config.yaml
n_layer: 15
d_model: 384
n_head: 3
n_kv_head: 3
head_dim: 64
d_mlp: 1536
vocab_size: 4096
activation: "tanh_gelu"
norm: "layernorm"
norm_place: "pre"
norm_eps: 1e-06
positions: "rope"
rope_base: 10000.0
rope_fraction: 0.5
qk_norm: false
attn_scale: 0.125
bias: "none"
tie_embeddings: false
parallel_block: true
init: "uniform"
init_std_qkv: 0.0326
init_std_o: 0.0
init_std_up: 0.0326
init_std_down: 0.0
optimizer: "muon_variant"
lr: 0.00592
lr_mult_qkv: 0.4
beta1: 0.95
lr_head: 0.00347
warmup_steps: 200
schedule: "wsd"
decay_fraction: 0.922
decay_shape: "linear"
final_lr_fraction: 0.0
batch_tokens: [32768, 65536, 98304]
seq_len: 768
doc_mask: true
train_tokens: 657300000
steps: 10950
dataset: "wikipedia_en"
MLP neurons of a small language model. Each row is named by its layer, matrix (up: input weights; down: output weights) and neuron, and shows model dimensions 224-351. Each number is 128 + 32 x the weight over its row's rms, rounded and kept within 0 to 255.
After each neuron's rows, "fires on" lists the tokens most often at its 100 highest values on Wikipedia text that the model never trained on.

L6.up537 [179 153  79 133 129 174 114 105 114 118 112 158 107 145  98 122  97 132  91 159 164 108 161 132 177 153 102  88 201 121 119 109  65 136 134 169  66 158 128 147 115 128  54 138 110 142 150 135 105  69 167  99 118  92 102 149 117 155 154 116 109 122 117  98 118 162  93 121  94 105 178 155 128 154 147  99 138  68 120 162 100 135 129 132 111 145 110  83 141 131 191  99 114 122 170 154 131  95 162 159  65 136 162 131 129 126 114 169  70 119  75 143 176 138  82  85  92 125 169 111 138 135  50 129 164 148 138 117]
L6.down537 [159 132 167  96 141  96 151  45  67 175 141 122 118 135 138 159 110  97  79 158 117 168 125 171  92 122 162 148 159 181 120 135 215 148 117 163 127  93  95 140 110 130  59 132 122 133 118 119 132 159  97 115 156 117 137 113 147 143 105 149 160 119 178  88 129  85 114 129 122 113 128 133  92 100 139 140 161 185 110  99  89  44 138 135 141 156  96 153 182 211  76 120  85 119 117 146 116 157 121  89 111  99 183 156 112  88  92 152 108 146 119  87  76  70 147 138 160 130 152 186 120 156 100 177 126  73 115 129]
fires on: " and", "-", ","

L11.up584 [125 102  95 112 134 110 130 169 139 126 157 166 137 148  75 135 101 122 179 121 106 162 118 149 102 173 110 181 157 166 136 142 119 106 146  91 121  98 138 144 149  91 112 122 153 160 124 119 144 135 151 109 146 111 157 125 159 127 103 124 140  73 160 116 126 115 176 143 142 170 125  53 208 136 126  82  64 154  57 141 100 151  58 123 101 117 135 104 115 140  71 174  88 148  72  97 148  89 135 111  70  83  99 105 145  92  87 168 122  78 165 160 126 110 141 160 101  88 134 140  88  56 177 128 114 166 225 184]
L11.down584 [106 131  95  96 111  78 111 144 143 144 146 126 156 159 131 141  91 152 127 136 141 146 136 152  89  98  83 168 180 150  64 134  81 120  99  81 101  59 109 101 121  95  75 144 189  93 141 190 147 122  60 120 133 169 152 133 124 107 103 120 154  97 117 145 137 112 125 163 160 102  55 196 184 175 129 117 168 106 102 109 174 181 130 156 112 100 165 160 155 177 148 135 123  85 134 112 126 126 145 155 106 123  80  92 202  97  45 163  62 125 117 111 157 161  85 149 107 129 133 200 127 139 146 127 112 113 117 187]
fires on: " |", " the", ",", " All", " W"

L6.up530 [137  80  77 134 158 153 142 110  95 178 127 100  94 148 151  91  91 128 100 170  93  19 163 139  91 144 112 144 146 104 166 150 152 132 122 129 170 103 190 142 135 115  93 128 124  69 127 146 179 156 137 128 120 118 167 118 155 152 142 135 181 110 187 133 136 143 112 139 164 130 120 139 108 134 198  83 150 154 162 140  88 132 166 168 176 111 150  57 132  71 112 177 135 128 107  65 146 128 110 121  85 100 120 121 151 151 113 128 119 175 109 111  31 156 173 129 113  95 136 155 126 180 153 134 100 104 124 155]
L6.down530 [130 109 144 143 117  97 197 123 172  95  76  87 156 141  74 122 130 147 164 126 111 176 183 153 120 135  89 114 141 172 148 107 140 147 152 171 178  92 155 163 172  94 113 108 131 186  88 141 142 110  82 170 122 133 123 113 114 152 105 114 170  65 130 145 178 113  95 127 118 123 115 129  88  78 134 164 156  94 166 159 134 118 124  40 192 134 127 111 140  87 119 126 166 176 112 151 151  98 172 179 111 121  77 133 153 137 138 119 144 115 160 114 109 201 180  85  95 132 142 127  91 225 117 117 175  89 105 117]
fires on: "n", "–", "1", "2", " a", " one"

L11.up456 [ 54 100 113 149 158 114 145  25 147  96 132 190 131  85 147 130  99 150 109  88 159 120 118 112 120 130 123  89 116 117 140 152 119 148 165  88 118 124  90 189 201 109 157 141 196 136 130 140 138 125 170 132 153 156 136 178 166 152  87 112 149 138 215 118  96 151 133 148 135 139 158 145 105 110 140 168  69 122 140  88 121 117  83 165 123 119 167 151  52 135 157 107 121 108 162  91 102 126 144 128 101 156 178 127 161  79 117 147 126 137  80 132 180 183 114 129  85 186 152 113 131 187 123 155 134 167 128 115]
L11.down456 [127 107 163 108  94  76  88  92 138  91 110 155  79 112 119 119 159 118 119  51 138  99 184 135 158 161 174  93  93 152 164  74 150 163  85 117 111 142 192  89 116 120 142 116 168 104  80  86 170 197  96 168 115 142 182 122  89 136 151 179 145 142 186 169 131  86 128 153 119 174  85 120 144  90 154 151  83 104 157 103  55 114 141 134 128 152 121  97  84 136 165 142 131 118 176 152 160 127  92 100 155 150 113 113 178 126 143 147 158 146 152 177 151 143 109 130 113 123 140 170  94  96 133 144 172 124 116 147]
fires on: " F", "F", " f", " se", " def", "f"

L11.up1254 [143 131 125 129 138 115 116 146 148 106 142 132 148 143  92  77 112 149  63  95 145 132 184 146 110 117 141 133 124  54 114 150 138  92 132 183 199 104 117 114 155 130 145 153 116 105  83  79 137 143 169 165 112 156 155  99 213  80 134  68 150 156 167 159 133 118 132 188 146 117 136  80 140  99  74 148 125 123 109  69 157 189  82 130 105 181 155 121 111 169 164 151 133  88 106 126  82 132 180 108  89 113 124 136 127 149 133 112 141  99 155 152 149 108 142 136  98 134 139 164 129  97 107 105 140 155 137  63]
L11.down1254 [ 69 103 196 118 153 163 116 158 117 177 125 135  87 156 135 106 160 113 128 118 187 131 166 122 105 197 176 169 132 108 106 103 120 166 196  79 102 128 109 140 111 215  95  89 155 129  68 174 111 113  78 183 168 145 123 112 107 136  96 145  82 171  61 118 164 127 123 103  86 163 164 121 112 170 140  99 116 123 165 127 126 132  90 104 113 111  90  70 143  61 114 151 133 130 113 110 134 131 119 145 142 130 132 107 170 144  87  97 122 122 166 125 164 151 129 185 204 149  96 126 138 172 179 145  88 176 129 150]
fires on: " h", " the", " r", " ac", "0", " b"

L6.up574 [126  55 126 163 116  78 110 113 109 110 104 186 162 144  32 146  55 139 176 168 120  65 170 122 143 205 106 108 151 112 155 116 105  95 127  73 144 168  96 139 175 150 118 191 192 158 137 118 102  80 107 120 121 138 158  76 175 165 119 142  81 116 163 170  93 101 116 164 120 109 125  84  79 134 144 126 200  68 107 156 165  99 156 125 171 174 112 143 192  98 112  66  69 191 118 134 115  93  98  93 172  99 151 108  94 154  48 112 166 130 141 115 105 127  87  83 164 107  81 136 156  96  68 113 110 134 103 137]
L6.down574 [130 110  92 119 136 129 102 134 204 146 152 148  73 183 119  66 103 176 105 186 173 121 157  69 109 125 107 175 169 105  86 135 148 174 103 132 159 116 113 164 193 114 174 127 141 157  85 126 126 131 143  84 181 140 124 108 148 127  83  93 138 134 104 101 173  71  86 141 151  95  74 115 113 161  89 207 121 136 139 109 141 123 118  92  91 134  91 196  90 109 139 125 105  91 106 156 164 134 143 176 139 151 107 183  61 185  84 141 143 115 136  76 134 114 157 142 153 107  73 173 159  96 125 121 151 120 164 143]
fires on: ".", "/", ":", "9", "1", "\n"

L11.up384 [105 213 100 117 119 203 133 168 112 112 117 155 195 101 111 169 107 121 125 117 119 128  98 150 102 170 163 121 119 137 139 154 120 114 135  84 151 156 176 128  70 135 165 150  79 154 112 164 168 145 181 102 105 150  91 122 173 147 187 131  47 145 163 117 198 101 165 114  94 148 162 104 151 106 118 145 155 142  92 171 143 155 158 168  87 149 140 197  79 135  82 126 119 128  95 145 105  87 111  79  90 121 106 155 119 144 125 178 147 122 175 143 121 144 184 139 133  96 128 184 101 124 121 157 102 133 158 151]
L11.down384 [138 160 117 144 192 153 137 143 128 152 134 128 115 139 212 102 164 101 120 145 173 144 109 148 112 133  64 154 114 124 105  89 164 117 133 134 115 137 118  92  96 167 101 155 114 154 166  94  80  71  82 164  10 134 155 118 128 184 146 143 116 153  64 147  50 127 154 100 103  95  93 125 149  94 108 125 143 125 180 153 102 136 150 138 106  87 124  96  94 140 161 109 105 153  65  97  95 114 149 141 148  76  93 117 179 112  77 154 159 102  94 107 125 140 150 158 134 134 130 180 115 129 130 127 108 128 110 152]
fires on: ",", " |", ":"

L8.up641 [127  72 163 156 122 110 109  80 180 163 169 121 164  81 156  85 101 118 218 138 114 132  88 119 159 160 128 143 171 165 110  93  95  83 124  96 101 177 129  55 159 195 144 167 178 108 142  92 122 117  53 108  92 106 157 114 168 191 104 104 162 121 139 123 136 113 132  95 114 171 130 142 156 140 144 108 144 170 106 111 141  92  59 136 149 121 107 148 159  67  43  89 118  44  50 168  93 146  93  99 127 110 101 127  89 135 162 170 138 133  79 131 104 149 123  88 100 149 140 111 119 114  96  92 115 130 123 122]
L8.down641 [ 99  94 144  75 144 146 140 134 115 106 146 121 125 117 133 137 142 126 173 111 185 108 131 108 113 117 101 149 126 177  74 157 140 126 128  86 116 162 146 161 127 103 151 102 107 144 133  97 141 143 151 113 168 124 111 124  88  59 106 160 137 127 127 179 146 123 160 113 135 108 194 149 100 137 186 134 137 129 100 142 155 116 112 202  80 157 133 113  83 109 188 108 191 125 174 167 197 130 149 171  97 150 113 138 174 113 128 133 191 100 133 127  93  78 157  98 128 152 117 114 177  80 139 103  82  78 127 143]
fires on: " |", "\n", ".", "m", "s", "th"

L2.up920 [141 143 110 115 122 149 101 133 104 136  76 150 202 195 125  95 161  73  62 183 156 133 149 162 103 162 181 170 167  60 151 116 113 156 154 124 103 119  97 112 120 100  39 118 119 156  97 127  96  76  81 116 120 155 149 136 132  68 141 149 188  69 145 158 134 153 126 120 108  82 103 135 141  98  88 157 131 101  57 125  85 174  88 161 141 171  88  86  96 141 136 139 132  98 140 120 125 147 107 102  77 109 147 187 169 161  99 130 128 151 157 145 129 142 129 106 101 118 140 109 107 109 108  93  92  92 133 179]
L2.down920 [ 78 109 135 170 160 147 171  83  77 137 127  69 112 133 168 128 145 141 146 117 176 108 144 171 127  80 143 123 107 139 102 126 126 135 161  95 131 133 194 175 131 122  99 195 150 200 177  89 167 164 166 141 131  94 136 121 149 148 117 145 121 144 129 115  78  70 120 117  98 104  77 138 161 110 159 120 154 105 162 162 174 131 137 123 126  54 104 124 169 181 105 172  80 104 126 210 130 144 100 184 103 162 159 127 107 132 137 108  99 189 180 102  97 125 116 125 138 130 102  92 103 128 121 139 113 142  61  63]
fires on: " and", ",", "ine", ";", "2", " sugg"

L8.up568 [123 157 153  99 150 145 134 172 206 115 168 142 142  98 151 123 170 131  92 131 145 144 143 126 170 116 155  68 130 123 175 156  90 156  86 154 155  98  99 155 182 138 146 125 210 111 132 165 156 115 119 105 140 157  78 135 127 158  81 180 117 187 160 141 130 133 112 134 127 142 133 163 132  75 110 120  96  98 108 120 173 155 162 204 180 124 149  95 156 140 140 115 175 152 185 177  96  69 141 174 170 106  87 106 126 138 148 109 122 166 116 191 141 128 104 124 154 154 112  88  73 180  87 170 134  44 123 111]
L8.down568 [104 148  81 123 107 126 118  62  78 143 121 178  75 174 132 119 117 122 131 147 118 116 100 119 128 151 120 118 137 172 134 133 163 157  76 121  87  86 190  83 109 148 110  56 163 151 144 141 148 188 155 133 150  77 141 115 140 123 170  92 132 144 139 131 121 174 178 130 140 151 164 154 109 152 209 150 131  58 156  93 151  97 158  56 155 112  94 198 124 154 112 122 138 112 125  91 119 109 120 101 103 103 152 187 185 155 183 107 121 119 146  61 144  77 148 118 107 136 133 119 206 120  87 142  93 112 185 162]
fires on: " ", "-", "ed", " be", "anted", " not"

L11.up1112 [ 73 114 139 145 108 112 132 157 148 142 113 108 140 128 136 143 124  63  93 161 102 109 143 101 123 132 125 140  91 130 143 116 151 143  65 114 112 160 203 119 150 135 138 161 124  98 150 152 147 127 136 135 148 133 170 125 131  54 135 132 210 169  96 121 214  81 110 136 137 148 156 116  82 119 122 114 111  83 122 106 140  86 121 181  92 116 166 125 116 109  89 129  95 168 162 127 149  97 120 163 150 157 132 184  38 164 174  92 124  82  98 116 117 136 118  84 104  98  98 115 144 109 146 245 132 177  99 159]
L11.down1112 [128 116  99 144  87 171 118 103 120 118 129 150 142  98 139 109 148 139  92 143 153 105 151 175  78  96 138  71 127  80  63 181 123 190 162 159 205 114 116 111 111 104 114 154 129  79  91  97 146 119 179 138 162  99  86 108 117 169 131  81  91 113  98  56  75 127  53 143 112 109 150  52 166 160 117 174 122  97 103 108 161 105 121  79 131 134 182 135  82  91 127  58  65 104 119 116 110 136 129  75 186  48 106 120 151  99  48 108 121 157 124 143 167  95 186 135 174 141 120 127 156 111 158 140 111 113 123 160]
fires on: " the", "\n", "1", " been", " re"

L2.up1067 [159 103 137 115 107 110  86 127 154 125  87 156  91 101 131 122 135  88  80  95  95 115 159 105 121 210 121 136 142 120 115 121  80 166  91 120 217 117 134 114 107 132  62 121 160 106 167 145 107  99 141 144 109 162 142 161 139 150 151 117 151 118 137 128  99 129 159 114 182 124 124 111 149 143 143  60 155  85 138 143 101 122 146 192 188  97 147 119 115 137  92  52 115 130 117 107 150 149 176 161 157 150 112 214 153  68 166 136 167  93  95 160 100  97 125 103 127 148 166 123 161 181 136 130  68 141 152 130]
L2.down1067 [ 90 138  98 114 156 115 123 165 120 151  99 141 122 131 216 130  89 145 139 153 127 126 119  76 118  91 187 140 113 130 132 146  92  93 108 122 179 127 156 152 176 163 153 149 103  81 101 159 191 110 114 144 143 106 157  90  28 131 106 124 184 122 186 143 130 150 148 126  86 105  83 129 147 131 107 138 125 122  87 158 151 124  55 191  90 111 176 144 173 146 142  84 136 158  39 163 157 175 112  70 112 130  77  89 187 134 145  76 202  78 136  57 109  96 144 174 110 153 147 147 156 110  98 112 116 120 183 129]
fires on: ".", ",", ").", ")", " "

L6.up1483 [187 128 124 166  73 145 140 118 167 147 107  83 135 126 156 142 150 118 148 116 116 140 168 160 136  63  82 173 179 146 176 109 151 141 131 110 194 116 144 167 173 138  75 139 120 147 174 107 140 126 141 171  95 114  79 159 156 121 165 176 164 110 147 170 135 104  85 182 146 108 156 132  51 136 152  94 137 158 145 103 159 145 128 160 122 146  97  66 110 142 123 165 121 140 114 141 157 125 109 147 127 116 102 182 164 109 141 130 106 208 118  90 132 115  73 169  91 115 137 149 205 121 166 116 101 120 149 176]
L6.down1483 [161 128 111 118  97 134 130  92 196 113  77 156 101 142 205 152 116  78 163 107 119 136 164 121 103 174 119 187 191 118 183 114 137 173 138 121 155 132 104 162 141 150 156  84  77 141 136 153  74 141 157 105 160 170 150 118 171 147  89 160 138 113 138 172 103 121  48 118 117 132 149  77 125 108 155  90 131 131  75  95 154 124  45  82 159 127 129 124 128 126 122 147 111 145 134 109 166 136 156  90 121  38 102 141 176 113 140 151  96 109 160 120  94  81  74 125 150  90 122 108 140 105 200 164 103 143 169  79]
fires on: " ", ",", "1", "2"

L6.up284 [110 106 112 103 123 150 118 131 110 135 128 172 108  75  97 106 175  87 115 133  95 112 132 126 148 185 153 116 102 249 130 143 130 136 133 152 141 122 103 172  90 139 163 142 105  89 108 143  96 145 123 143  54 154 151  97 122  86 103 148  83 121  74 162 159 139 109 144 159 105 159 169 124 102 168 124 147  78 119 156 157 126 120 175 171 123 113 118 125 111 152 134 143 124 174 152 132 127 106 147 131 118  89 123 130 138 176 149 125 142 161 123 104 119 156 146 173 135 132 114 186  64 152 140  92 137  74 117]
L6.down284 [118 127 159 155 140 116 162 177 154  67 171 120 137 185  91  54 132 126 163 116 140 151 146 142 109 101 132 117 143 156  94 179 105 109 127 189 153 165 136 182  78 192 132  94 121  64 126 159  84  76  97 109 145 120 221 160 174 134 147 166 166 114  87 133 140  89 122 128 122  68 137 154 137 151 106 108 136 130 105 190 167  48 183 129  65  79 153 129 112 133 149 134 137 111 103 174 144 136 121 109 159 133  74 147  95 113 150 131  89 128  91 114 127 145 121 176 155 119 149 140  96 100 138 188 125  67 173 153]
fires on: " High", " over", " on", " around", "er"

L11.up1320 [ 94 151 154 132 139 158 177 219 159 130  84 127 118  92 120 182 129 131 206  90 109 128 110 169 103 105 144 124 164 150 124 129 142 180 115 104 176 151  83 144 125  99 134  76 126  88 121  74 129 152 163 172 143 121 195 171  78  98 142  33 149  94 120 116  91  82 144 114 146 130 143  99 106 103 155 138 152  85 186 168  35 104  95  86 120 150 152 151 140 107 130 117  78 134 112 120 112 113 161  67 185 109 131 152 145 118 111 137 124 138 104 118 133  76 187 119 139 115 144 124 107 217 126 132  63 134 123 164]
L11.down1320 [ 97 151 109 137 151  73 124 124 113 173  83 145 122  59 140  73 103 147  71 109 124 123 147 118 152  97 139 132 151 126 114 135 106 117 111 102   9  86 134 105 123 129 121 167  92 159 243 112 134 137 129 118  92 100 159 144 126 112  89 182 150 168 156 134 162  92 144  59 123 157 124 124  89 154 146 188 154 171 115 110 139 123 142  77 136 150 107 123 122 105  98 130 131 214 148 125 133 134 145 190 150 166 115 131 122 156 154 115 145 107 115 123 122 139 140 136 134 133 100 144 142  80 134 134 143 111 121 115]
fires on: " C", " S", " F", " P", " Pr", " D"

L2.up1421 [127 138 176  87 244 144 143 145 127  66 102  37  85  80  95 144 131 125 179 110 147 225 167 100  69 171 158 124 185 162 114 148 119 151 176 120 127 110 141  86 114 113 104 141 107 106 134 103 142 210 132  57 141 132 154 148  89 100 148 129 135  95  70 160 131 127 161 117 126  98 144 115  73 141 171 144 126  96 118 146 126 176  88 120 140 169 132 100 102 110 173 170 103 193 163 108 139 171  96 150 109 104 114 123 160 158 152 115  96 133 126  84 139 111 100 111 119  90 101  99 176 123 102 132 156 153 134  81]
L2.down1421 [112  98 129 168 161 117 114 144 124  79 117 108 147  64 149 132  94 159 153 144 163 145 123 163 149 172 150  85  86 143 143 213  93 163 114 141 162  91 127  86  88 155 176 148 140 160 113 106 169 136 173 125 146 221 121  85  97 132 109 133 129 152 113 183 117 127 111  77 158 116 123  94 152 167 113 131 106  34 115  69 119 174 142 146 164  92  87 120  64 141  76 150 159  63 162 112 157  89  84 124 149 126 103 137  72 168 121 155 140 155  86 111 137 121  64 139  95  99  78 185 120 110  52  74 145 178  91  97]
fires on: " Sch", " sch", " College", " resp"

L8.up1164 [112 159 162 138  97 112 137 164 144 105 134 188 146 125 133 141  67 151 114  97  77 172 161 103 160 183 145 108 143 183  86 161 100 148 111 173  84 137 127 204 138  45 135 110 130 129 151  73 184 136 152 149 124 111 153 126 154  94 102  86 162 147 159 102  99 136 117 142 121 120 138 122  95 105 112 120 105 130 142 134 153 187  79 128  98 147 179  98 149 107 165 131  69 129  83 124  57 154 127 113 135 167 128 117  60  75 121 112  83 140 149 188  12 106 120 112  64 116 162 149 163 108 176 167 133 115 171 115]
L8.down1164 [120 122 124  87 118  61 126  75 133  74 165 109  91 126 134 146 147 131 114 137 194 140 168 136 131 181 120 123  86 182  96  85 155 135 122 123 171 113  99 124 187 188  74  48 139 119 167 154 153 122  98 129 142 122  85 165 128 121 147 110 149 185 103  85 155 112 155 104 117 171 126 106  94 114  85 151 142  76  86  82 129 137 157 134 149 169 115 130 117 120  86  96 132 114 145 158 147 169 103 146 123  83 192 149 120 141  85 105 134 138 121  87 118 117 118  94 162 111 163  28 115  83 152 156 133 106 164 108]
fires on: " the", " of", "'", " by", "0"

L6.up1348 [127 127 158 110 163 136  83 171 101 146  91 106  95 156  80 209 125  64  93  78  92 137 166 123 100 145 161 147 153 167 203 134 203 139 124  91 118  75 125 112 141 149 141 141 103 118 122 192 133 123 161 157 184 121 137 109 168 164 155 127 120  76 155 121 166 155 171 107  96 114 143 141 105 140 131  97 151 131 128 117 122 152 103 136 123  69 127  94 123 131 160 131 125 134 104 126  75  66 194 163  89 137 123 128 141 155 154 134 145 131 154  73 118  69 110 119 104 123 148  90  96 110  50 130 136 105  83 111]
L6.down1348 [165 131 156 149  64 108 152 165  97 117 126 113  98 119  53 168 132 157 102 124 131  78 130  58 155 114 169 125 134 123  96 180 120 117 134 115  87  85 176  85 128  85 147 110 126 113 182 138 119 108 141 159 115 134 144  67 163 113  90 161 166 132 102 175 113  80  78 142  94 123  94 143 146 103 121  97 135 152 107 136  69 118 106  83  98 112 132 130 134 101  69 139 175 207 125 157 132 119 121  90 175 199 140 156 100 125 102 145 134 134  57 130  91 227 114 131 124 136  84 135 128 149  77  91 137  99 163 158]
fires on: " Cap", "it", ".", " cap", "ent", " dep"

L6.up98 [152 181  98 156 109 127 115 180 132 130 117 131 166 107 191 131 118  90 106 118 168 166 114 129 138 133  89 131 143 139 129  80 117 160 127 130 116 135 107 137 131 125 114  62 136 151 162 110  86 107  99 100 111 134 110  86 162 134 158 168 206  74 186 186 132 150 107  80 123 106 171  86 119  91 119 156  64 153 134  91 126  84 165 202  40 173 147 121  90 125  94  77  67 160 189 126 161  99 144 173 134 123 144 204  91 146  89 179 140 106  85 148 182 148  89  76 142 136 151 135 114 146 143 158 127 114 158 113]
L6.down98 [ 79 128 169  96 134 133 130 141  99 101 155 141 131 135  82 144 182  98 101 157 103 127 113 106 114 199 172 140 167  91 120 163 147 111 179 152  79 172 139 102 171 150 107 123 162 122 110  47 137 207 143 170 144  79 128 118 158 134 136  72 136 146 205 170 162 130 100 130  97 151 171  88 201  99 117 170 101 109 107 136 162 131 129 148 143 142 107 115  30 161 100 131 130 130 135 125 154 165 104 119 125 152  70 155 185 136  79 145 187 171 161 167 138  97 157 141 175 144 131 127  79 116  99 139 168 156  86 106]
fires on: " the", " and", " from", "\n"

L8.up1256 [156 195  92 146 148 111  78 150  72 133 124 141 169  94 121 154 135  99  91 166 125 161 155 102  79 124 120 117 127 136 181  49 171 126  92 105 120 122  97 112 108 133  73 133 153 184 149 171 123 147 185 107 164 105 137 121 148 168 142 126 169  88  83 116 139 121  96 151 105 105  93 202 127 186 125  91 153 122  96 135 150 126 119 112  86 119 138  93 202  89 149 167  99 133 157 136  95 126 144 139 110 150 146 152 107 128 132  97 100 152 139 119 135 137 101 130  89 133 226 104 119  39 162 134 140 132  81 138]
L8.down1256 [ 90  83 105  77 138  93 110 156  97 144 108 135 111 163 100 175 139 107 176 114 154 124  97 158 141 129 148 103 149 116  97 142 195 176  93 101 131 154 116 107 157  72  81 134 115  82 179  38 149 165 109 119 151 130 131 159 151 149 114 153 116 135 180 154 103 135  47 147 147 100  72 199 180  53 133 147 133 110 161  96 117 185 160 124 106  88  89 123 102 152  25 146 126 121 187 107 166 114 148 134 130 159  98 123 147 107 133  62 124 138 142 105 179  83  99 120 119 139  85 182 125  93 129  94 111 105 167 120]
fires on: " and", " of", " \"", " or", "0"

L2.up1433 [169 150 131 145 139 162 115 139 177  91 126 125 103 136 145 178 144 160 133 127 144 144 151  99  78 115 125 133 135 126 119  48 110 134 108 171  82  81 110  97 206 155  93 167 107 152 138 152 142 102  94 143 158 184 132 119 115  79 132  88 145 141 188 130 143 143 170  98 107 205 132 158 131 129 173 110 121 134 145 140 104 139 120 120 146  97 150 118 155 109 153 118  95 155 113 129 143 148 123 123 129 183 108 221 161  80 163 126 131 101 183 190  83 121 148 102  93 200 141 156 115 119 137  75 120 107 110 150]
L2.down1433 [ 76  86 213 117 158 155 153 109 113  93  79 138  83 149 154 130 130 123 128 116 166 134 114 168 114 146  78 105 189 127 120 112  63 111  74 132 107  80 158 198  97 113  86 153 234 167 166 130  95 117 108 164 149 113 114  51 100 113 137 139  87 176 125 111 132 162 128 157 168 137 103 133  78 127 173 131 133 105 101  90 136 123 131  89  88 121  68 151 106 147 141 105  72 148 136 127 102 125 135 120 109 169 123 167 165 119  92 167 111 154 147 113 140  69 159 120 134 169 100 231 159 137 172 151 154  59 119 143]
fires on: " adv", " imp", " pract", " pat", " exper"

L6.up771 [117  88 151 114 128 119  94 150 130 121 128  96  96 180  79 113 155 108  50 143  94 154  84 140  95 187 166 162 151 164  97  39 125 119 186 158 112 129 105 147 151 103 127 134  80  87 105  94 143 192 148 166 133 210 150 162  71 151 156 122 179  79 175 126 159 166 117 144 173  92 128 107 174  92 107  97 158 100 116 124 152 154 136 110 117 150 111 129  93 171 120 117 178 126 164 124 131 112 199 149 105  62 155 125  86 156 170 161  87 158 127  74 102 106  99 132 112 255 170 165  86 114 101 146 134  88  82 113]
L6.down771 [115  88 105 149  92 159 183  99 194 147 111  86 146 149 112  75  87 159 116  91 140 145 147 131 109 171 108  49 190 139 128 169  48 131 145 154 162 133  71 117 123 141 156 173 129 112 103 122 145 106  82  84 128  97 126 127  65 151 139 202 106 113 150 157 137  69  63  70 118 144 148  97 114 160 139 116 174 152 114 150 116  90 146 154 103  97  97 150 152  76 109 125 160 140 138 118 100 143 146 124 109 171  94 108  97 154 155 163 114  88 115 101 123 146 143 118 113 121 123  99 137  87 106 135  95 157 134 141]
fires on: " ", ".", " dep", " ob", " #"

L2.up837 [185 160 127  96 110 229  97 110 124  93  78 147 115 114 147 115 181  93  57 120  87 130 119 109 131 103 149 205 101 146 157 138 116 148 131 132 183 135 101 113 106 141 136 126 164 133 124 128 137 179 140  70 157 162 135  95 120 116 101 131 150 129 135 120 136 132 131 147 157  69 138 174 129 146 137 131 159 102  57 150 132 150 153 124 151 183 126 126 149 145 193  68 155  64 123 122 106 159 143 110 142 119 101 169 143 105 158 137 161  94 156 174  88 137 141  75 130 123 110 125 111 144  96  91 156 115 115 124]
L2.down837 [ 90 151  68 111 102 113  70  67  92 184  55 128 101 169 157 115 144 135 206 114  66 182 119 130 131 166 151 128 136 128  93 151 124  77 113 161 156 127 135 110 172  80 123  85 131  70 112  99 122 131 159 126 116 171 159 118  99  89 176 164 123 106 169 137 120 168 147 121 194 153 127 117 116 108 172 148 110 173 115 141  74 162 124 186 138 184 144 128 142 106 148 105 134 137  84 172 136 122 113 142 117 141  86 115 162 123 110 127 144  71 127  78 108 159 144 171 161 166 151 107 126  52 162 108 133 147 148 127]
fires on: "\n", ".", ":", ")."

L2.up1298 [117 117 156  79  91  89 145 113 110  80 165 122 110  74 144 129 100 156  75 131 145 149 146 136 139 131 124 114 149 151 144  77 139 102  90 142 172  93 143 150 140  59 130 157 140 141 180 189 143  92 123 108 126 147  73 148 131 131 119  78 123  67 215 148  95 135  48  98 143 156 125 121 132  85 176 100 109 126 168 128  19 144 149 111  73  93 135 128 125 158 155 177 123  81 205 126 143  85 142 158 143 111  72  99 142 209  92 152 115 144 144  73 158 109 133 188 107 131 155 125 137 162  88 149  96 171 140 165]
L2.down1298 [161 157 127 104  97 108  76 132  90  82 124 116 131 112 144 152 149  96 122 137 157 128  86 120 178 120 105 133 121 113 158 170 160 193 135  70  96 111  68 197 167  99 190 111  98 161 118 123 149 133 145 139  86 137 152  94 124 125 170 130 104 153  96 152 184 139  87 125 118 170 118 151 202  89 153 110 128 171 152 148  98 145 141  82 152 139 144 152 170  88 158 155  90  76 111 179  79 155 111  65  79 140 144 100  89 130 193 128 152 140 124 136 117 141 123 144 174 174 180 106 121 147 150 124 148 142 128 119]
fires on: ",", " ", ")", "acks"

L11.up267 [157 155 136 161 182 151 144 139 170  88 101 173 123  41 143  81 170  73 107 132 167 176 100 114 137 173 109 129 103 118 177 123 178 113 128  67 192  84  96  91 117 118 128 128 183 236 120  95 124 171 139 109 124 113 125 109  77  85 157 162 180 128 108  91 167 134 171 151 141 160  92 113  84 112  61 141  71 166 107 126 148 160 164 107 156 157  98 133 174 159 116 165 126 141 154 127 120 156 124 159 193 104 148 144  98 129 118 129 155 139  69 153 162 171 119 110 153 105 111  59  96 169 131 116 159  89  55  99]
L11.down267 [156 129 128 113 169 180 137  48 115 147 140 102  79 105 147 168 124  88 117 130 113  98 101 105 143 153 166 141 142 125  92 138  94 111 168 128 124 124  49 114 178  96 113  93  90 167 131 159 147 148 178 153 195 134  99 145 116 161 137 147  69 155 155 102 162 152 113  90 107 128 151 162 138  96 108 126  86 174 153 157 160 132 101 120 162 120  56 145 159 159 118 113 128 110 121 118 161 144 136 130 122  70 193 151 104 168 133 114 159 101 154 161 147 184  90 118  92 127 154  92 137 169 158 164  81  45 145 111]
fires on: "ed", "born", "-", " ed", "aged"